Weights of a small GPT-style language model, trained from scratch on English Wikipedia: rotary positions.
MLP neurons of a small language model. Each row is named by its layer, matrix (gate and up: input weights; down: output weights) and neuron, and shows model dimensions 32-159. Each number is 500 + 25 x the weight over its row's rms, rounded and kept within 0 to 999. Numbers have three digits each. A neuron's up and down rows have the sign that makes its largest values positive.
After each neuron's rows, "fires before" lists the tokens most often just after its 100 highest values on Wikipedia text that the model never trained on. A number after a token or word is its count.

L9.gate92:480498499477547544509527489505517509499481484493450494520498521499491498518509490512500490542502454500465524530530540494500507489466539459485484534487467504515520475502514490502524452577478548500502451496502499503489493567499507493476496519517565509506519449501473497449479472501498472507537496475496512511491514502528513487538493476468461494444489520522519496492494517486531489503561
L9.up92:496510507504506504502543513484469500526559460486493446504470450511510456487502480513480493517507491453511541502520527516487477496477509486518476506505501509502493511480516505489540511515501484501530521501464490484508453482527470525504467449522477518526512462458501451517520459448460510485477540518513539514524455437540487494505490462496539522506517532464502485488515477505483539499509
L9.down92:549475473486499488518543460515476495552505526492463489532495534556522507545510508495505517499494475503503548499501486464485471544490500522531498550533522504501471541471528517471543506463506492462536500519526512499497505481493565486551521494510520560463483501521470494499494469524507498539505507453566512479506498505452483483499513484524518460521523515540497493481491451501516489491489
fires before: "|---|---|---|---" 21, "| " 10, "|" 8, "|---|---|---|---|" 6, "ong" 5

L7.gate194:484479510516509515463513472476487481477490495430520514517522517491477474485449512500526444473485540455508517510490510488531499524522480490523498529470488500513501472491496470489487499509509518463503481417461519486485502546530533509488441509478491543506503504464467468490474493502553480515510471456491474517513509464517526483514495488478468500505497485506521468503509512470460504543525
L7.up194:549505535511464470533464484491480489506561460514498497562505484508550473509505488511487480485494526494463457480492533481535480567525506508480531493508477480487494475492511477463528512522486498531563510542490525438488495467499522480480548486514512488490520522474500493456498532519508489457508476520470452482501481547456488499519525547537562512523502494538510519443534491525501518510480
L7.down194:525523474528493476503489473451484516498533465504511501521505467550491499510443464526530472513493516504511486476464504472517496466468511471485473541463473487485549460516483481495522532523488501509525484519494518481474527518488510475542511474500536557504475502501504459460486465522504477502508511476517498490482457504501519458474534534538471516531465547475488499498467526514465498507478
fires before: "\n\n" 55, " " 13

L7.gate319:498523505475502484518447530468490461557506454494486518513460480515547522474491534487499511510462505510478477519454510487519475490477486517519525464512467509533474512546504491480478478494498519481515512497498489503494510493474510538514537472533524495496542560457524503481519475543548497458516506504490536527467513506501508453529509501517478521524497515508513449455487488496519489495501
L7.up319:524474492505537489441525491477527512538465486474508469460493508490518517466446550483472508508483449488512520496489489507492548537484512494520541519510523505487475533484518584502443493484510462467557518498503508523506493500479498476483492527474506490492519500515505471474529459508469522498464482519506501509526509504520512522577494490495492472474478479512469491500476510503483526496557
L7.down319:520504524504509486537488518510505483485496511516517497527476556499520492566536484539524515523495522527509526493489489484490492494482524497514476473488476484466515530496518446492563501505512527479451470524526519463511482503542483532511522538470495492524498502466475531522486508509510537538515521441488472497500545465529501512463501495502507500489476480561512529522555514532497475464476
fires before: "\n" 52, "\n\n" 18, "2" 9, "1" 7

L8.gate290:492499500453502519506543514500501495471515479479458482484479498519506464540511491508469484473455527490489518498483510510557509472484507469528489485478469523519515501505532491499500488496536513465468509479460478485476482489482544515527503517466488436485524508527487520515509505519489485499499526459491485537513530502494479497565527519510469459504499491534445516493536484472514489487454
L8.up290:475451484537530519494511519530482516542494471524478495528537550481502477501484476529508522496499496567488490507503495502507546488459486482535519517527484472491452506505525501531474506503516519474544512480491482548538446485489469511522496468488492520499521457527502496533503473479504534494479505500500519469556525503478512512514503476527496491509483500490439496471493546468489532477515
L8.down290:477492556538514521444462493507508515475467504496501512554508525495528480466507482488492512510486536503487494533543475500509527486500525452518506501518510465480506489502524510489522508507492492506529549498523499520557477518496462503494518530483519483518521506502466518540509470486564536493522472492515542503525480504488548536511469496489495464463501460452500531540465492480460462490542
fires before: " " 37, "00" 5, "2" 5, "opul" 4, " details" 4, "1" 4

L5.gate173:507494504498494498506513501554481472509506496527497500486470521519492516527507535481516496482482526501494518545467536530462532485521503489480479521512505549507556479477484507497483485485479488495503477483476511525490542511508546517450508527460526423494547516498482504515491486482524481563566457481454503457507500497558500442469491510547490500485474475467481511495509477486493534535535
L5.up173:439487471509527490508492465475524488512482499460511516492522491530548488508464500499512535511491476488477507485488492500540474527521506481511557501473475482505529469497499515472504499557482524507484492474513526489514528521527512484473499508521469474489488501466465504525489494450466445486510503500480494489488482466500458504505504483462459496511451511501476455573516492522508481457500
L5.down173:461535525480467480494499496517515442508488476492483509473476493525482531502512536470473503500499527474489519522467542517487485497505505477483479558517496543494569503482488505470497476506480465481512458464456513492481537503526503479462529525505549461486483499496464508505475487494525480524549463491466507455535498509564475479501511518530464528493482506462490496474478460502484528546523
fires before: "\n" 56, "\n\n" 44

L5.gate187:515480492487513531533546519480535523506513515535505534498545497484494477510513484514496463573476518514484535516467478527492484509529514482560509488468454500477505500493494480466486435529497538463498471526476502504510471536564494513485500499506520505505524502541525537517483519519535502447524475520477474508532499473482512545493477476498540457520517493526448519464539523466460516513521
L5.up187:501485481524474518507486516466527505494553576503479481501544528489479485500480474512537481475509504522438546480478484484564509464490495522514517524488504472523522496481532488487486486512528554486473564495498491525509490550504511451520508508502546492504499474548492514498513551491546522509493559503510500504492450547460495510546444522477527520504478504523438497495499516470477493488506
L5.down187:555489522520460544544477502487493500514483518538493497487526525469458532491556481501488497513432493530487486467496528505477518500541539492483496497501560523518519522503496458484520474470519484480475499531511528506478495522501529507520510528438499471522527527486557493497516520503505541491518518500463482509509488499496523562516491457524534487536472452544512529506484505544521500502533
fires before: "-" 48, "|" 34, " " 5

L6.gate360:491498490517489500495489523485482512502439482465528516500489478548518521473492541448513458503507529505498491492482453497502515498505455514488453523517526492538459549530514504522495505515485501494501497482480502480445485464580485521474529520479516489488501461454487493492489508530483481483523556504517510522545479515512468476533499527490507491499514482489471474531526464500504447471504
L6.up360:487541479496490473563469478522524500496483481499486481472495491475440504561512500504474498491523504494493548550502490534487530488476503502535515535475476510513529509527484509489513512535416511466521494543504529497465497484515484496516447470528485510486525527490487489517502506499491510485486466509478524505485537501573488455472513492519522501506492494472479532499512487511531535488474
L6.down360:515488548528485497465492486463524531499474520461513505494460487485523513501510499490503541471470542507522488431518528495531483489524521522473522470509530523514482429455538498484493484480528523501504515515473466517535495489516512496490531493457501518526469452521506511500459514551526495507496485512507450558503482520428488505528510530498476497512539538504497510500513561466473510507525
fires before: "\n\n" 34, "\n" 31, " he" 4

L8.gate59:478508482510481527494507486473489491492545452497518558500491469471486537505478508484538461470482505519514484469538526495519477549502488505491512504521478475481521516504483511519495510504494498476531487494486494527510499553502494474518500460490514477493508485508496497436525466496521541479500513493495520497517524469501519506496534527481527455502504475512496458439439487495505487459538
L8.up59:477494528495476581491488504561524474506509494475539514465503507496533449501527527498480515524477483514522502506517494498458504496521497495473460462518471513541471485486489521502545510489514498519495488533484505478495492497481463519516524503472474514521473469537508514462490490517487527531504529475449495463506519501522512486445441563491484499481492488488513509500463462498503474505515
L8.down59:517502521536447518503464518490493527499456472486498517489514484458534459489544508474482481519477488514517463492554482456526528543485518471467500460489469487430506487513480475482503521456499491509526485517496529512525461492515490535521517451516460490481479559477461487470501487496531472458454510496493539500471530474496474557514490512484504521522497462477520506440441514514500487470506
fires before: " " 51, "," 7

L8.gate16:486531533522555480512518498513555508546478513498433493493539456488494507514445518525512514491497450495513549499495516535503499511463528448496494495485474537515507505460506483502496502462488524486501478461488494523530525465501533519544526536466459463479485493481486483448509529494488531488499543442515493511512483505493522508497510494524464513497490474524532528482474526476522498467486
L8.up16:486486500498454493471521484488467469512549509520465492529484495490494535491487527448514506530484502503427540468514528504522469489482495511517483485518474534465530471498461513537483501496534491524517503488537468496532499481580488490506515493512479498465526524550510485503514472494489471519502514507459485482492523459476462503474485481504524512550531493503496469494520495486513546506507
L8.down16:507475526497500537526537494491493475531484504478476508511479466485458502516499539503523480503509500562479484493539487510492521461480463514498557463481533526517539475505484535514504446487521513514503471465504464481466467527507492482522487511484504500456506530492488467536496502522501481515515493588545504463519535457510525520481467470532497502516518446486533475477521573493479509499478
fires before: "\n" 54, "\n\n" 24, " American" 5

L6.gate302:469474495519499505474515493564510462496511497480505517472550469506520463488480491521570515485502467520506491510495486550516489517512475452528523521468524495545533463519513492502471480511508484485494506474492498520530504483473517489489472466473443497482501498506483528434531501537454502503471520473524533506541472472517486530520521499484495471474463499531479538487511486469501512467493
L6.up302:542517486530527476514463487507495504541518501508471535462484485511509539496479547494485508475518469498421517527502527555520486504473528474479503445500503507489512492501506491488525509518501476499494493517486502511503489521475503457531495495527512452493518556527479527520502533504507521490498489502535525435473476535493552514493499484478455516520492492489495502504458469531449565486501
L6.down302:479503505477503494503457495525539498466484504534561544470545507528486499493507505518521462479518516494502466488496522523474497499499459487502504465527481547507497499502483494456501488513547482565469501475510501507499504525483491488513510495485477511488477508512541514491501481483506470478470528416466542508497495466508488467504534497507496488540495552515466461483477496510514494483478
fires before: " " 25, "resent" 11, " |  | " 6, "ate" 5, "or" 4, " to" 4

L7.gate83:502499481521501515470492501485522514477458507487477545474533487487477530482484568495498474491509504492478455474489494553541531515447517454516507518485499475543548484473512458489443510516494508470490473459526506508480543511506506502537505502521461496467489467547491492484486501473477502518494517468487482513494463470490494506540528465468461472488460487555495541538499487510494505498537
L7.up83:533507528495529497512482494464467482507513466505496487522515504524542481473530497499516473540491485475516447516480494487507531503476484495480553516481428519501523541486473506517500506480488526537484510509522519485467590518510532479530473484558477476480486483528503525485473478511540545486499483533493514505454474454522507446518508543513540441511516522514494506497450510519505507543485
L7.down83:539509527489497471499526508465479527476515456498501412463469488514551503482482466499520500495509540487512507499492531519496535527491472548499476498481471537526476541487488499528514489508462506457539507530508513521501515532506498509515489467474518502522475511496553488471475493513537480491515498585506516522489501551470485547489478526532468542504548526482521456489526506467493521494484
fires before: ":" 20, "2" 12, " (" 5, "ed" 5, "ity" 4, "ase" 4

L8.gate2:484522481493521527522523504483530492538512498481489569504533501523515530468490489523484491493479518517489532520515493470513497460505522466471477468481505502537503484483514477491485506485523501526456490503533527483524526544517499499538493443498504433501492470531436516477506484519470500501510538514532464458509467485505502568506501487496465486504462475548503484514497520473509506522472
L8.up2:508504491480494548511513522512509464503516489506467483499448490466531537475493488460521531454493503463506472510520499505512501460481495440474499539518465482493480515501498485500503496505524451469479444503508490534493503479487480526506510565520511485491530525480509492494493464540516552498492453476500514508476533434496517507468493461496458531501515503468499534541557495522469502492513
L8.down2:461506476468507512489504573524574481524521487537483535522507506465502487464461487484524507493491482499445512500506501460495481504466524491505523482473514522550490490518530523451452480473529503509502514495521464483499516514515519500534531515517483498542493480514487503510519506499431499509494533528531504445472479420519501533501497471515506481498497521533462479501481519523496449507484
fires before: ":" 29, ": " 18, " z" 5, " (" 5, "ity" 4

L8.gate360:490455458516552498478518515486506504450485492428488507490501470475492508512459546541513464489467489519505492461509498518461512535507502492497561454490470537478479505479517521486489517499447537508488492494494466477501504502503492523471481546510500507537496509467472502484479478460544492532531518459474534507543475481504461448520489504518476466513495490512502499512490523515492481459492
L8.up360:465520481487512514523505489501490495493528503484466506566495468477513509538508555477469496489499540515534478501483499475462457478500493545512482468499517521484529525519465516483503527523529449527524500512477486504497531504502468529501506532505552522498475465502505461566493489492498497539521481524487514498489510490486487495443531511482502476475502500475531522438450526521529469453494
L8.down360:494515513524469498521500486451512449517517482507490471489492538502447475507519534472520509519568450480529489478516424526471513512486506516485489469523484485540492516488514485486507492463485473498506512541503505514476471471524492487534579456486520513473506520480539497521489491519518504510481518492532520481499524494489498471488477468500503452529507523495481502514523508498525546489499
fires before: "\n" 29, " to" 16, "\n\n" 8, " /" 4

L7.gate23:457477496498493479485522484515500478482499494499510477495475526510512478549491500511539513511518487486509508514522523514465484497562549464523520469476482508503514474497493491474527557525491507513527498500472523517528508477498465492475514463521452522527500494533514504502494501496517461486538450465470482469532522429551480466480506488557462481504493507512530431476482508486519508455513
L7.up23:467503545512509524500520531493494502468475468549507501543481543459529524503458470551527494492488475479522518506495537487488486477524500518475507489506515514464452526495512499502534504520520523492511527534469522517462488513499442491489482465483469499537503500496558477546511438486515496476491478503463562508523528480491499494512494485486436521544508499502496487522488493508481478488508
L7.down23:492495463503506549480490547513504496534500503520483500473556509475509528485480490523472499497478520505479491492489488496559498514482502497485480524542521481491452521497509524525450491485517523469478492496508495459501477534508479493565524520474509485473441490476573502507506500522494521509451520512509517520477517554470515556526483509469517522512504498500489555514521533482494519521502
fires before: "|" 27, "| " 17, ")" 8, "|---|---|---|---" 5, " |" 5

L5.gate284:544489467510499462450473502486517479518498542470572508506507520504490535490507525518502495510488466493471476487521482490467502526472503461496518496513508522526532527478458516497520485455501447488466512474526470480515508520470476513509505474482509499544497496526477532442551486505520527527508530462522479466488476522474540505501503496487508484543494491512516525469494524496525477486504
L5.up284:519510543496527534493518469434511472481509490458496513492488517521493509516449500533513488481519571496522469484500530511492475521514492538489514474525429515471542501512517494493489489486567486511460497547473500488499489534515465516516543503501490484481502487534527478523521475521525518523501461518520529477489477486489509523495518520529492523501524484501500470514526507495497499547491
L5.down284:519522448499488485499501470499513559500497444473541508475497492486515502473484502509526489524507500463465495520512535494535445534550506466512513499484515536455542459473470536493474507464473483461543490524500508496528464493525466504446469510505487531532461494491493498493490483474501522469443526434495524563530492495471504519528512508485529533451519522522494493479515525502494515515490
fires before: " \"" 30, " |" 18, ":" 18, ": " 6, "\n\n" 6

L9.gate310:509518472516470518487463496503491478532521515496441499511526506499465508551476487518507507493476479475498499532471478527527446518500501485487482513495456519528538500433516480520491463542493528526534487512493485505503553505515518488510488446503471508562521538530456522481525496510547476507560481448477502489477525494473509502514494503487515459497501523538547495479455529478547535502531
L9.up310:536471498504508530513450488500462507489471493506468488522503541514459518501483508517515500471488514492528480497507500488479507516487500517472434504498518541553508534496478516496546469556552541504511510527442501508480511505548523504473525482544515510517517504507489501472478458491498514490546522492483476502473462503519471538477511460466523486523532494543528490470535497505505532477466
L9.down310:476520511505495499527537457504472491450478485497507526487473510489532509467516539510456474507509487487539481520480525534500483531499447491495460466541515456503516523500525481529489451473550530479466496485483541482480489477533520502490502516443484533500522513447493500486506539497530506514471514540490509506497525508512499543523491517506530525454457504481521523513476504497545503506482
fires before: "The" 21, "-" 11, "A" 9, "B" 5, "H" 5, "On" 5

L7.gate266:532511537459554527463469544485504514493499507457506521464489484488456549481477499467484515552516487476507517505480508494483560464469524445481552473501514495499490479519497441523479479513524480441470487490530484501481518529516515502514482519483498460494479451516446508532477500486467510535550515489531499516497512511501501511511512477467521442528506519502538467517482507500479534485494
L7.up266:486475517536536477525439491481505492496499502520486526467535510500529482480473450558491500512521508549489474525506541488468499511466544466533472504506549494538495494558491502558512496489498489491498519492472483511472457502533450540549497477513464514526515510475505500490532468522466523474461541517519535490504458506478487504448470514529527536498490478495499480509529503481505533488489
L7.down266:491478479490505482507523443512500496473500483510504524494497492507542482476517471464515472521470529525524492518490458522486448543474481447548501528514484530475498478454558510475528493476526498515506501519503502497466518472477461548513515540506517518487510506505470511466501495491499506477462457411507496534516491469489508476498479467550486471500483472510496444478547549497490500495519
fires before: ":" 36, ": " 9, "==" 5

L8.gate213:496495495512476557477481529490497498493478532492489532497527570502491522473485458466531522514482493549496494482515495489490511477506514488498482486496495462519509467465500476495503505512543496489451527555515521537509526533511536495550536506482550487502473494515496519537503547507494537512517531504548471459501502508464520544521491486434502460476482490511497475491513493475462508483511
L8.up213:494485538516498514530519498479523558508523526533516522502527521518512507470490482515469476521498510499521549499491499514518489490539471463486510505526457496508508502502531474472500492437548513567489503497501488532508452466511549473510471506470460499507523531529486491454492494572483493487517469539450488472512533488493468495487501530528514461548463523509519530530510528507500489511482
L8.down213:462519514505469559508496497512477522527491483495545456522490479480508503500506533507508529517554536502482460504501523502490500488472508461509486519511458460512539496507475479479505525529523472469507489490484507540487522512484500454451523492548502461463518455490546498500498475499489505493481540517480539477502505517502519510501509503521517476503473477490443508480464489503494495437513
fires before: "2" 17, ":" 16, "1" 9, " |  |" 7, "4" 5, "5" 4

L11.gate135:501518482505503511454494497538585557473533498499497497500498519494502527495532494512535512474501519458473516460528481509530524502517508482534515518533454512551518506471536495521498504514514491485580475508468500546488502473503489487512513488508524452443495472531469506473502490505489475485522498472466500495507485538509438526469482533553523462506502473513478524515515527535519499528484
L11.up135:465540505530424522461493483522498513499511494530467532493514496486514542507560479528520529496533531475507552497507522511525524530503496525505494528524477478493512527469520523578517499511544476495529491529475532497487476470522466535521491462517549526499537495477474465505517542490520524476527474512485480521498495526528517528522519480515536505506549517490496511468483505498483481517475
L11.down135:471534498493507521527489502503504444482496477517552536493487531457507492491521488489501534506500476490488464509468524520502465520532475518526486472480511472539493509501450499495527480511492462502476509505476494509508470525476531496478536525516440487543496493492559492517543468535494451465444503534493521570448557488481449493489485496491439486524480494491498508507513464553512513486489
fires before: " |" 27, "ol" 9, "t" 6, "e" 5, "er" 4

L12.gate139:482509479500545493492445524511521493526514448518523516513489525514472490495523518539492468537445556514453495510538474520474508486486522503496519513473477510522477471497520516513453480509498530456489529492459525460469516503538515529523475448492543477466518469466469483518487496520487491481531470475526454513522500508477512435483457456536513483488517472460520532495480495437485490506483
L12.up139:533459557527452519509532507501478515467522554510491483496502513526473524547522457541520462493502456490512483500511471481510493496475463498504531492471500514488495495482444505489571476500502474528534483517529515519473491492503464530512519498531522519529494500487506456510495498492488498541523492531491484472515488484510520492482480469490503532505474505531477484512549547499508497503491
L12.down139:492419543528498513492448457536513521488508495484490473501532512526509478492544502492535509508522516517481461504504548518500514494536488484535555534501505508491475494472512494478505449491497493495482540467474501539504514501519490519518512497448549493504498511530449501505505490487460461528517504430527444517528470508518481480501469524458509455571489501457488498502530503483526510480506
fires before: "\n\n" 20, "| " 9, " The" 7, "-" 6, " In" 5, "|" 4

L8.gate260:473505488512494485465503563492530489492472533495528503516508513497521500484488487525479505509475468544494547501481470509513536491448483511469519499489495504541458550486523472524484458520494457460476487501522505458511508527473494455519488500487512467483476476479479521456492516486498495483520531481518494525506497523483522512517491534492492429539459501493501541518510499511544446508476
L8.up260:473465539482493504526535458459529502500462463477523529474487472538497482514506475509511551472525494500528508484575550445486513461510519529515504478484491517539482471477497491465496477546526500518469483508492495466524499527493508527496515509462545497506471498525511455486521507463476474514466517510557559490544525471478482513513506496476524481484463479446497514487538479522520486512489
L8.down260:494484490523506523536493501518480473501495469500522498498552529498551496513520450489549490493507518524518505505504523479518448487559520484507489513506490500479466507485475452503486464477543521484528483486488481504505470483510487539466540472505504494489435504453517488487517496424514500465506496548489504489566423486484484488518488481515519466513505500534488512490508513521505508527512
fires before: ":" 24, ": " 19, "olic" 5, "=" 4, " (" 4

L11.gate62:482528474489496487479504504495517521490523483517513503532518475503508501517513534478524500570508520493525521549522507506482494466490563501499507492479464522461500479477491459514498507470466484493506528520515494522498505537451501482474510492480488488460474465527476531458530494486482514493525504452516498449512519530508558488530504553545529532470534503527502486507474508510464516454476
L11.up62:529454513494548499468503524476499540483508547549521533467514522477494513431522508525524500523475486514450529452525521481488486484523462515496515492540493481486529476488515492533510496510503506492485471504473497465536542488543502492483471457532503446468464467499484480513485610481491456479561494519518510453506501491495472510462528514495469513470500497455500485513485525514496493496497
L11.down62:519533561479460482483525519519528497532489505499511508481530488515494509527505497514495498482496478433505490505505447518485511515484510473486495521524534457489444463437507520531514505527507509502487553537501502501477505472485474514509457483435543449526504488504544469485475512468511473506482479521488510472543492490474509483504498493493486509543527483481503492528487514472490444502442
fires before: "| " 31, "|" 24, "-" 7, "por" 6

L12.gate246:508467433504548494526493505508507497469483500482498533480544499505523490500452501487481498481521520463500504504515494500492476459492531484484535472495481549496528491544489501471520529470490459524479452431542507489488533478540523504500481477506514444487521514499472501511472498490492503502521503486494485487517502519495453494502474482526475457532494519524511520514488540443488517464486
L12.up246:503480475494505481497460490499510507570497501557489546528546501525550443482483514483500498475478479482512495506510486539458502509504552524528474516537516509505478500514444493551469465513522465476540501479462508522490509507480514492487489475502488487527478504492489480477535493507481461501505471494538478486503518469525525501501475551515502476477546500503470486451494496479494477514464
L12.down246:528474501502497487464488520514494518506493480523496490530459490518487518469465510478499461486507453501494486485495513517492475495470529504505515508487490510505530505468510500494482504487493476498457459423510511469474505499506509454509500475503487473519515506451504482496464513491563522516500482577556512478546496532515506457529485514524490516510516482498544524509487522500496520510522
fires before: "\n" 72, "\n\n" 26

L7.gate39:481485514481499512534512496508535484495489461464514522496525523474528519523506534523529541542459490460467558462493473518500481462499553516520495512503464506526505463521502506507525499507485453519471465489468511504546531517513560496512495473469489492513463509533495533481475547490510472501516504470501452486526512509513499500496523493568513524469470517459486513511503529511517484528498
L7.up39:475516505514477479499482539499473489548497492497538507473498500545504466512456529510509531473483501507515448521487477513494489519528541527529466550486486523521541489492511521538498471476511507482484525457508490541524496500534506497498523501486519533495531558481510529498472516499504473505488501517466516455459519471578483546518497513520491512529507494490495469508448499480549494442431
L7.down39:488480529487458469487467534506448487511474543486492475518447493487495472515503516531531528512503524487551499499472502478509505510477484506517488538467487536493498499510503536555517495496513500447491503506488492528496476481505461497456510507552509532512564517437533488461535517488484512520491515585499511507471478490490501474566543496451486480528516484534484493482506554474495554499434
fires before: "\n" 49, "\n\n" 21, " was" 7

L8.gate17:489476448493515506472499496507513507505548445493489533526498504505466515450463512497490484525534475526523479501530538475475460506477484494483541543505478467519534487471521486497487496553509494497491483503451568514520529531475509529451457452471452493479507500542494502539502464495486512502529472481505519521487496480512521521526522514505486501566470497454501486505481539474522499514534
L8.up17:486508491501521505507490491488532524523499508534471478510500461501538525520479535488490508520528477535498487489466496492507517482462510474521539525489514474508513498442464500528514527481508511513528465459471500503509477502526480514467510505490495516493517554544483517492507531454534538512524546495498448478464536492509503473500537468467466538570515502511515519535503523489536508502554
L8.down17:489496502512493521435525528458479510497553488497465514492518480521508441489454502482478478478496519512496511513540478533462484485508476523483492520495472530495577513496499480537486490492506514555527459518482555513536503503492501536503502490511464504489495502498477510513485504483499479488466518568516487532504494487549499534558501471505476488516536519526535476482503468485491474518526
fires before: "\n" 16, "." 16, " W" 6, " −" 5, " ." 4, "%" 4

L7.gate58:481508476522525512470516443475496473519503503449489480520497512551542523538498534483499477490463491489492527505484490479505525520528499464528521531451438514484502509478493518515456523529498517518478501485516510514532503469529489505484506517506500441521550430502479487530487508480508497554509526491482497454502512486523448452537519473474459505468478508543492471489471480470521524468533
L7.up58:513531459494522486501496474478510468520487518472512532523505483555540526544532509491494532492444502501525527515489495504514542440489461450516498495498485541535512492507512495498506489498498499483475518498506497499491507479521483478519527506487559466466527505533521497509471510554496517548480491507496521469497515552528462531520531486533513495480481506508518481505471481521456500544470
L7.down58:531501517505480459500455497469490530477472520542493510509520494493496516554572490507536526547477522530513516466518496530491486447493480483520490462531500475516505481508496495511564490491513474497525498484472506476467505518495535505505482499502520516501479497544484523495491507540537560489485480499509509476488533561502509529508524524516535513510500484477538515501470534520457499550468
fires before: "\n\n" 48, "\n" 39

L5.gate122:491501501541481478466520488542513505535497499445452476521529490500510496489446508490499512490519515481437467488501495485548503506486486487520516500515514472515508544533512479499504446448541484474459510469536468508449492491495476487473495536493463498525486467512487502511498518483471499457505511510517478489544470492437495523472491517496522492492516497553498515460502515490482487475496
L5.up122:500474473500508482509508463456542459480481454487507511550498546462528496501527488530527495477479491521503501526495502500497544464466482483516493481570507496494528466523556494507502483495479504490500510490511519517512492512489509485522500517474522463525516530547493527501515509489488560530483465488452520499435479492475510492499562514465498476492452473499494556502521516505467454540486
L5.down122:495440530519527501480476486521483463469451490481520504458455474473505507506474490482507498495524473519481495500484500466476484505474497480461515517536457517500494502534505512502535510502490499446506519543467490501417501504531463450488506538498475537540501502520396485531525462504469509484465489549503507511545520509461481513509492477507528498456490514514452491477523449476529517514516
fires before: " \"" 36, " |" 11, ": " 5, ":" 4

L8.gate120:517532470493532530507534497450529474514519481463485508496555487525466488483451503493508454483499508507495539507492525503513478473520505474484487508502516479505505483530478458482467496470493485528518502488465501479466550501492547525442499516525486481537497468528491510464443506516479493516520525482503492509514526527475511525470506520490471459516464489538479545463467481477503493481476
L8.up120:513501484519516482489508500483487488518499505490490488482539499492422513488453508499511504525495465519530528456488542481470483503567470525466498506489514533536492440510458506511432519478494491478492532504508526518509519554508494499468490531526526533526514488488522491518482492453471493508504495487455519506501482476473498466511483500451544488519519524519460476512507496462510500521508
L8.down120:499497507526490519482474491506488467484520449517469503481499469514498500491536476512506530540518502479511477464452505477501493491535510519504516480456501475515485467491488517496498515529495498479513498514552520502501475506571470526511507498536505516550521464480582478512489495508491499522492487574509488534521483489483489490473470464504538472508487526505499506495478545475494500509506
fires before: "2" 29, "1" 24

L7.gate60:505504504507474539494483526504514485465494505464521498499522468459515468469489462549520463527469516497520513477464525499515537439522492485508521492507492518531496508483504467519497499521508557458440512495513492457480499536488497531513513489497505531464519475491481478530497482472512535500521518485519514501526495484464499463450454469488508491500465513536507527448496538483459454507519
L7.up60:517499478505433508496509540497528489458478538487466505513492508509514503563500470493516471450473521517503478492457523467511503478531482535506514495568520466497476463520536500495522473502518446474531497478453514477493524517473473498531506485477518520510484515481529507555514489502510535505474517510500508512504458535490501542529445521467487532486463534513467511512537517501453503516495
L7.down60:493523502492493490469487515515526501538489489522509507514495524506469523534483521487545521473495491480482457518504464476520474530517525513507483466539496498505512471513476522478511510453486483519542460540504531510452475487500466482497531494488515483527473552498460538522543504510495532549508475497477464566530517543518473485531514527513524515486494499479489500485504504495499505558515
fires before: " \"" 38, " of" 10, " |" 6, ": " 4

L8.gate79:468500489506496505530536502492516502502506455436447514533531516520520471510494483524548504501471509522523515505466495525505466470499520493496510491488489504483476510534522508465463485548464525496522529482494540484485514489498510476495498484515449486456477502485467509501479515478483471494529483496552533489555491512497472478489489480547448500506443456510485456511500510487475461512518
L8.up79:487520480458465511527511524467548498500452455460487530509522473550510506494488482456498520520478505531497459522462468481445482511507523511497479498502533493485495523518514543486489453469541452484526517518496507492437533489501486484527465517481530506491519517472493502503478508524518523474488484511539483515518559504512498480559510499526476527541483520532497484528521517523454465484530
L8.down79:521480515459496464489514501510507495557485485504542501529509481540501498517500484457503458501541510454481484539489512480482485538474488543445461526496470479474481512482484558488484493445508500521490517469477481515480500489479482488504492498503512496474498538460530491571491497520501542488505513557502481484506524512516545506546495464536514472501511507462469513547506452489504515489511
fires before: "\n" 17, " of" 16, "\n\n" 13, "," 5, " was" 4

L11.gate163:493522515526494521522496509476469508473535519506502508495525529492533465498513478510485466510530468465472523526488519495483466533491486527540480528504472524442528498491500498527462489475479462499504505508504465487492520500492538493480490501471484502512529464472467453505526495452487478518529517513472479521530486490478464477468480486484534525460492482512492515506554563441527516461462
L11.up163:471541481526494481520520517497485479493505483494493535514519462475505534488474537517527523484522483499482530491537439508517476490494513510498485483443471534463525501453514546458505503489530474514478490559498500511459524509490517496528462498478522488479507485493463507452525517479492512518464528509462483517460524481475495550546504460480549514470520473524506485511516516492475517500486
L11.down163:485511509508518440498513530444522533492489481501500531500509499487482495523519460463478518519519534474469493474455530508521504517507507521498480484496483522511480469535483487530515470504484490448491497507514459505487501473512516500511480522477492499472480524492502478498497530464521485452543476594478473528482503491512491532470510481502510501540500508476471472472471455500533505448496
fires before: "-" 27, " –" 13, "==" 9, "===" 5, "=" 4, " |" 4

L7.gate367:491479508475508515494488501503525477503518537460469505512481510487474513535482572477504471458496515492508513526551506501498473526493532523474486503476495490457520533498462470519501558490504555492519502459476550521492561477505499533506488500533511507466500505494490503511523536503482503503583479504459474451477492485527503491494465504521515505493464473504487474472509466478525522485503
L7.up367:479497481498512484444511489478497477529512535449446486522526502546457531515537523497526479506486518495491459487523475526520507515486483496465481484491534524466512477493471466495474515516492493443513521476450502497499511470462479485480489476478510503507445499447472507487527509440468473534534472516436502486487499494488461513512495476489488526521510490473504512527518494513534497502455
L7.down367:506509514456516469461465517502499514522520512492456495546505490495485521496509496519547507498529518506522491524545508505504494491508514495497462529453504515509493491533506453522469500491476512470511491478471532493490467455495474494486468489519485499454517526470592512499522515497455507547518480623449497489480509528488530549486478491511500477511447496516495479500505549473511480506484
fires before: "==" 39, "===" 16, "In" 7, "A" 4, "B" 4